Part of a small language model's weights: width 512, a variant of Adam for these matrices.
MLP neurons of a small language model. Each row is named by its layer, matrix (gate and up: input weights) and neuron, and shows model dimensions 0-191. Each number is 128 + 32 x the weight over its row's rms, rounded and kept within 0 to 255. Numbers have three digits each. A neuron's up and down rows have the sign that makes its largest values positive.
After each neuron's rows, "fires on" lists the tokens most often at its 100 highest values on Wikipedia text that the model never trained on.

L16.gate136:104139163131100119101127151131054089154080082157125122143153119109088190099163153115141176170158123139132150130132121098157151088095101085112118079138144148198116161106109088129149130113104145127105119140094114130105117132149117144085133161089146116122123132167098146099130113120075114139139164084119134124109138117133122135185081168081088130107175012119149148162092196172127076125199092129129131093123122139113061152223125134128168091118128108162039099093158119118116124147135168160120130148121116188102182094132120091168125182161142075067094145142133130161128146112089107165
L16.up136:106108160118097063160117121161106132146140189161060110151103106081186084102157074134083108061109134135128148137134069095124077115128065176130124096132108136137078116027115090134076058068142120144113122103093155141139131130113133093135115088160157108075105104100103168092101101093073187137198163129098173122128135142101137174122175094088123159101092126099156069139134122124080102111107123200086113176132121070133118161126125168142165111140129146149169144157168150123125094164119130088099136120179162115083112107137130069094154070110113196105122119126061128149097156135146067102
fires on: "ch", "Ch", "kh", " ch", "h", "ast"

L2.gate1076:162115109131120135150145135071159162133100151043122104105082134192176109071176079104146169107127099106152077110114118098176127103112137161117145092143144146100162141194191098107120138151143116138158176108141122087127105113184118086152156140090101116140159151143117087195130129098126098155165055143163133102157092100125142085184131143125169112078101130098129083113067101148127164110145110103085123171126143144116101066122107127142113153111104155155139059111146122062176158101179127120152156109096138152135139102082125113160132147165141173154129082128135143109123153142126147112
L2.up1076:075191154135113105103130127223121106095159109111137114224120141117104120146104155073092172085078100170135125086113143099107099097129114181079132153162101111088121109137179136088069142130119186102109111108113091087070107116087158114187146116143157161094092159094090154098124087104137150149126191114154168141145161104139130098148218167153168092155117149155129116165110122124121126135174152074097147099138117106138119180147130150116145131143180076101100104162079123162133156125089175156152116129096191062149120157123111150123098128114110169167111110124129079106164126175111141114
fires on: " by", "que", " across", " trans", "du", " according"

L2.gate574:113082096171157162143106102182073116127164145179127098141112164126172055094098121107122120148131126079166093147122088097080135186136076170124108101132092150121126172164125162137093140143094165115142120122165066176077201123129062109111131131073116107161131095128105130128060120138129101075116156135136131130116117110142124144147117101132113109127166093080148195112170139148122150129106124137162109102104110104165081131131166061158173158097203171180121079090103141148175107107142141086125188117131142151131140090150161121108189154079059110085145123087153138121141187168122163187
L2.up574:141147130144094098115088070080171147091140175174171072066059122066165122136146121110139161135123084080125139107120143123138109163169109117114092118114127103164106111131143120126198097125164089166094123132099133099130135160141169120141070125207119106080120173129164162132114085108175111148113138124159127139056144126106103096164140132115092112080090192174091140085108133071172118144113125141137133106187147097124197092160085168093092159133123053141074071112093133118164127096122193184189089097122159077115155110126133078146118139129193169204121026088080098136181085156141145125
fires on: "ij", " best", "enz", " Best", " including"

L5.gate256:148172120145193149178113183074161110085123182113086073176102152189078144087053114178120138163131152097141111108135129165130102128188139085104141146101136193134123126091116131134140161114111208137140149157128156103153124116179105165112141141135169132081139139117138159076081134112147155121082102105150150189130089160075098181131143105145093136122074178126196102182094079178110149163103166103101111190123116083100091127128130137088086145147111137142126140094156168163143072138166141189164123130119118061156163139140168045170156065155112116222138223122150173075115094131161122122
L5.up256:146112138155066176105150125143130144121119180132109078116139124083159127112102133159087118105100101233098169141170141104156146127137138159126172178160120082129107152129140149101161127089155136073091138084097166156067108156151135151184140122152132067148135116113137137098117123117131115138166138119131132160076117144116094151084155081118134110122136111136124196123084113164165104162080095131162136086131093177137120165094103117107108109134144098175151065153107083148124164135143147098120110129119163082138092081138120108128153145126151099077102077176174198138105088143149128165
fires on: " en", "en", "or", " station", "ust", " racing"

L2.gate729:121138109085138103155131164051113168071185142162129135139097111108102181124105168078130184081142198134170165074120106139118158197176125125168087115186196103161132133118124120133099129165158177169156118095149106122134183164145106050184090165108143175158114130163116083113141079094182111160073141145084099106140100132132133134090114142117130149171137148157112168083171100135077169147116148106120135141135123134092130201140115109106163099132092104150128107168131114162089134121106096122162154167079131071142172175105175130167147121101103133138133171144121166123131165148075118118
L2.up729:152062110068129128083154121117142084049095145118146170196131095093126161127107171135130172107168193177125133144152099154127085208160113084114123122130129105122121116076129142145140160126107159122155130159106107129157092074150115052108188191136123133118102162115034129113185114099095143153108174165136087105164100135112125108189163091151085114129134164135139109135137175128136120114088173086108146159072115178113101168151092115157110157138032114179174095119163093187168172138125151159123203123110151060124136203140103135111105139119079140159109139162121134116153075118072154120
fires on: "i", "ist", " inform", "medi", "jan"

L2.gate291:106101170141125181159125147107091118140117135090131105151173111116144099095083132120061135157136166146178130121207140133111110140128129130188146069136211097167177096090182136215150125133107142155135162102088115137149149084129116171149112093086151162117142120126147110178134112143114091142116102065174156100073192148098084127196123125111142163220132156124109143096123112149193127151163154092196104120116117112122178089145141157172136132106146092168093099137169188088111130153149087136101109104129097101159133138104119180156132134108120171089159165126134070120146146093112163114
L2.up291:121066111086167052146141196112120098141095072054138124116131162154141137121142205141147117155070123095120134133169107108102133117074106089092107119075079125153177156126116081142148148094082173180141111173164101085168120132180113091094113146138103171105176127152159096116153161104114114115063118105128189110115177136127125109089169149106174175153151107156149081102103126088102141166108174136125146153122172098117118108127137121108182131094151138162158115117171100143141079068159137199143061140191162108140127066115183075145092110130108164086161151115125079117084137163131143124
fires on: "q", " Her", " title", "het", "oke", "iling"

L2.gate1128:144134131062162128131154152126219141137210130139141111159176137107096134129098130174151109171068212128090205152118139114131054121189139105103145098097167131128140135117117112161160123097108098091163111118148192154127058166120109163082122147146122150151087201126096180113123102131135108151105159118090117114101135134120117101149116078068125115143204137122098100110141118102053137115092150173186099124120133133044132143120110115103156099135166144143121060135183180080198137103133094123108128142143143104166119131109129154205096199084055169117175111133113164110176134143140122104
L2.up1128:155131106122137112087140135117199179106137115117100093142189091069113161140114146172140140197108170130093176151124128133120075145154141124100135068149101166108151129122131124169157146083094107097112136153138196126124108113148090142090125162162132135125073145127149164139145111148155126206095142097162078168142076108097120117123128060057126107120154105126147107133142161125086104163135147158177099117156117161099153145194108145107096134194160145100140101121155150099196136106130148133100121111115128081163102184097135155172108164101058095111193112156171113130164154116177098116
fires on: "ive", " American", " dist", "ican"

L2.gate154:096146147135123166085130135112147028147116120160126112174087167111097095092145133079197147173107095152140145115154114145095130106126106142176135072134176137150124132117135193091115150140106106172184158122119167167191140155138160110177080143157137094156106169083140090153074069120113064050140091118109119102093136115100196197076112096099074170092118138121103144126125135169134105186202150150168105177168146116120130078146101171057161122175136151129067088204147170140112107139145118136112109092140103118147150120073128114119130103093085171140179241089081139124165116125068134149
L2.up154:135129135132068119135136143124087118112100131144157167098090148151163132100084151102167137131072121139130094118122105122113187164132143052099176157112179123122163104104135108121110135129080135149121115116110112129091097107132156078138086097085082136106183103103126127194166131199145160093172124130109210098124192097105134093116155109086101126084135156134145112155167168113151081095122123072135125156110116132086173142112121050104084108163162132136046138097126189131155081198135124118138175136084101086205169011146087139202126138043150135185102099112116105151152127140113137155
fires on: "d", "D", " other"

L7.gate405:159103142113150133159147133119226085149113139076154095105104105129121102112131150094138076126149111126132081083147077111164185151047092140133148107123142122175126067148146157186130122149108126142159130127166177174104150126122131128095069130140118198099129163108068080104097129093123158132137133120135133132138121128093150117073162136148132142166135141142140163117090048166130145133180197163151077051190113111111145118071123131134174090138193170111125131075141142194151132145163152119153185182169073100144139148063114178207140193060056076106090088158098109159134106124091116109
L7.up405:156130107146145115091099131180123097160108125112123106106141122122146182089152178071162136150078099004094113070118138148160165090073100091115144098108108051151100101136192129140170116103133119081145102111124178110182178165150187176176077096106127149171140133090137108112124070099160104108125165134111085125142142139102155122039128108172156141128167129083181167140177145163123138187154151157078165131158158089134157121115159122125134102112136159111120134193117125166179148103204143131149147198080104131167162118155169128122116156137140134063100130131139130119114099121180087147
fires on: " in", "le", " on", " at", "av"

L14.gate1295:176088126159189150110073127105213088121172059102135082136086192154180116091116151151104105156114134094165105150131109082139140147126156127061152127136111072110144094093121131109101172130067119087100126144119066171142194126128112081097178107140143143140140054090186111143131136142181126127121116103125147161151147173116140146117141106190160085157142065101110127099101137106114123164160046194086143131162153176176143109137102189117128103123130183185146131164130158092072178143163149130173147046125084086143139118123146108185166117115145150195153130140098095115134154169136109149
L14.up1295:123163195119156132172127110137119104164116123145121141156127111085071109147157147107110106106119121149161155099129162145101129098109134173192121083100098154154142189140136224124111090154204135148151112131117145145120150168130236123152088145087117175129123133116084159094098144101154113093126118058160175249104117126105138149113174150151094156110128091124136175071092122133071162097095152131180168176113116087094140108155085130139144119124132115171094132147189173121182181120158117175135178119173121099115086076095116128064133145179140123133146170127104165139114102163147117143
fires on: "ar", "ch", "ab", "ant", "as", "an"

L5.gate963:087186127165095132173141065137164122131093162117100114154140208142111148099163139151085093087157133121171106140122134116142131144119107136148115184118127132161129114110176129150131116132168111140141158102162094139102110112167174113150159153172115106130128143150126138124128154103122102170168061125101128128155128071136157188120118116160105115118187131084096078079071055210045119168083145130103126096124122123125111087182155078109112095162122096101163066099089130095082126099127160145123100070086147170095153142175115111064134116088161095146157117099125149146168127195126114135
L5.up963:123137142130124147169100063105126161202133094132135102144158062101150107083141183145148166175201153069143123075135135063085175146099097114080105130124153133134144170122102113102112105098123147161116108114157085122176143146158105119105139101133161090041107113169125107105099135135096143134145065070154144164094109104146119137104081074142123131120079172112122183093167158137110182102164129125106131082122121152133158114135119144111156136140191148140187128100110178029137101110094101112159118134167157140130194112178139137103152187158123157164137111137115074118129155191117124132
fires on: " New", "ar", " 16th", "ew", " wh"

L2.gate886:154112075110141140093156128114075134152156117162078098168142084122170145161105065132111113095161139170142120187094163176132159190079140104112088105121085090150147148169131130181103125077124144127134174151101088129139119141143123086079142094123100083175114111204133128097149123125120076168089173087118139150211125133135163083159120073154131131164125163163077127123138139109104128127173162114118171083130205114142075172151101124180116130108090113076129163104178157138149144165111158106118107095112139116157122156138131122080106101142094091106154166131130127159150130106149176151
L2.up886:122096099065141175052107083108148072134139068171202120145135099140123086144096085118123129116127084116198165126111129098084154174040116103089123121091119115121155133126104087179117062132111097119129122163123104133113164141119140100075119124110092090119163137165185179113159126118098111149062142128104145128201113123098114106052131102136096181187098086117152183125128120096105111129136121098092122112115156089162048110164175095163146171190155121144108109131145155148087167128071214090111170131126148091125138088188101093127159116130139105122141161140140094103119116134138088122
fires on: "20", " 2011", "0", "31", " 2010,", " 1950"

L16.gate744:113089049185151156090033157172118114136124115109067101080135091157179106101203140112158122108154122146123144130115103147132155162139112117142086136170115131122086142135163123094129120128116159111121186129202085109129155151182142146117103118175133182135138136140080101105176073116128140141122104094099112163161139147116112161093088130131100155127120088175145181071183113148117128177151176138121123172102108141138110165130139105104116161210128196157163151138123078124118163108132053152109167126121171103148095103105113114117166084059129112164088108141125126171133107150127126058
L16.up744:115108163154087116121131149157167187115186135084186158142104122175077163161095156122087100125113172134183122167116157109137131089110111138096156106139164112168104150072089129097152092114127112089124070076112117113095073107157146070226141147162190140072096185128145149119100132197087162141109122186134121103142147117117129115136142090197111140152135134120109101150100103137079149117154148149147139141146160137094163118105149171124166091144121139112098101152120100121043117111075170118123070084199131098216143127103066184083099128156198167086187133164115174126084143129115191116
fires on: " Be", "e", " be", "are", " Die"

L5.gate596:171100107132114138150167105077156146168096059091143128120070162135134117091165191127082136065148172145142147116099092132202151099085139074180111145094116136078143127117170139104131092153155080116098090191162158093140044147127149072109130124090111137127175119140124172141102098129099102182158132093108162134123133158147084125152091122121149137113145064137133118144115131146108131121207132123087136166117128083110139157174192139142133176085133059126112092134114129116113096129149113139112102132096160093096198139072116094077144083166168180082141156145146109073155140142157121148
L5.up596:120104161131119141153132125115120182157134071072115128119144089153130170111170138149130076109125101144119107075179045161157057117136106105180135165129170165119118132128161145120111113119191126067145115146168103093098146172130132096167156180078085175081107155070098079073083094145096115165115057111067164179149172172120166160115097148156134185123144092149168104113125129149152188113164148138148149093109066094141109147156099139155166104150134146096178153164162177150137142143103149139118151147160107103115158087110122157151105137105115156145146102143110150165190132111147107120
fires on: " Wang", "ot", " Wall", " Lee", " Set", " Min"

L5.gate1213:133120135155111131131109079117095144102173141129144110139161163116176122114140143094124075124173097080115114127117141126144097132112114095054103179151089131134134155074169163068139085129099120153091112115214168088167107125086131083091109113149136125098114130162153155162210146232142089094060125154168143111177102130135103152151144115132122181141080171132130133101108151116091115142121183098109088128169093110109122123171155150099138162135194147178127165112157100086090128154175134129214139162101139132080177171093120100158123167101073111173119143096160127139117153157140131160
L5.up1213:080128153147129133179086097132136109068113139082116105214101168105168133142089141061122132144113130114164079102106138182116093172126133140119125180176078093097112172149145185099097086126110078172122168172169190110136121167168108112132104121158112138103127134167145178170154129132124147103083135125172115111113146102152155142135177127135125119105077126104130099089105083086060108127131150163170148107170119101147121207116110149136052124169176120177140158150130083114061141147160167152156155128144170130153113140114112087183142142175158104175104132091117148131130153123137139143
fires on: " Le", " le", " du", "'", "e", " la"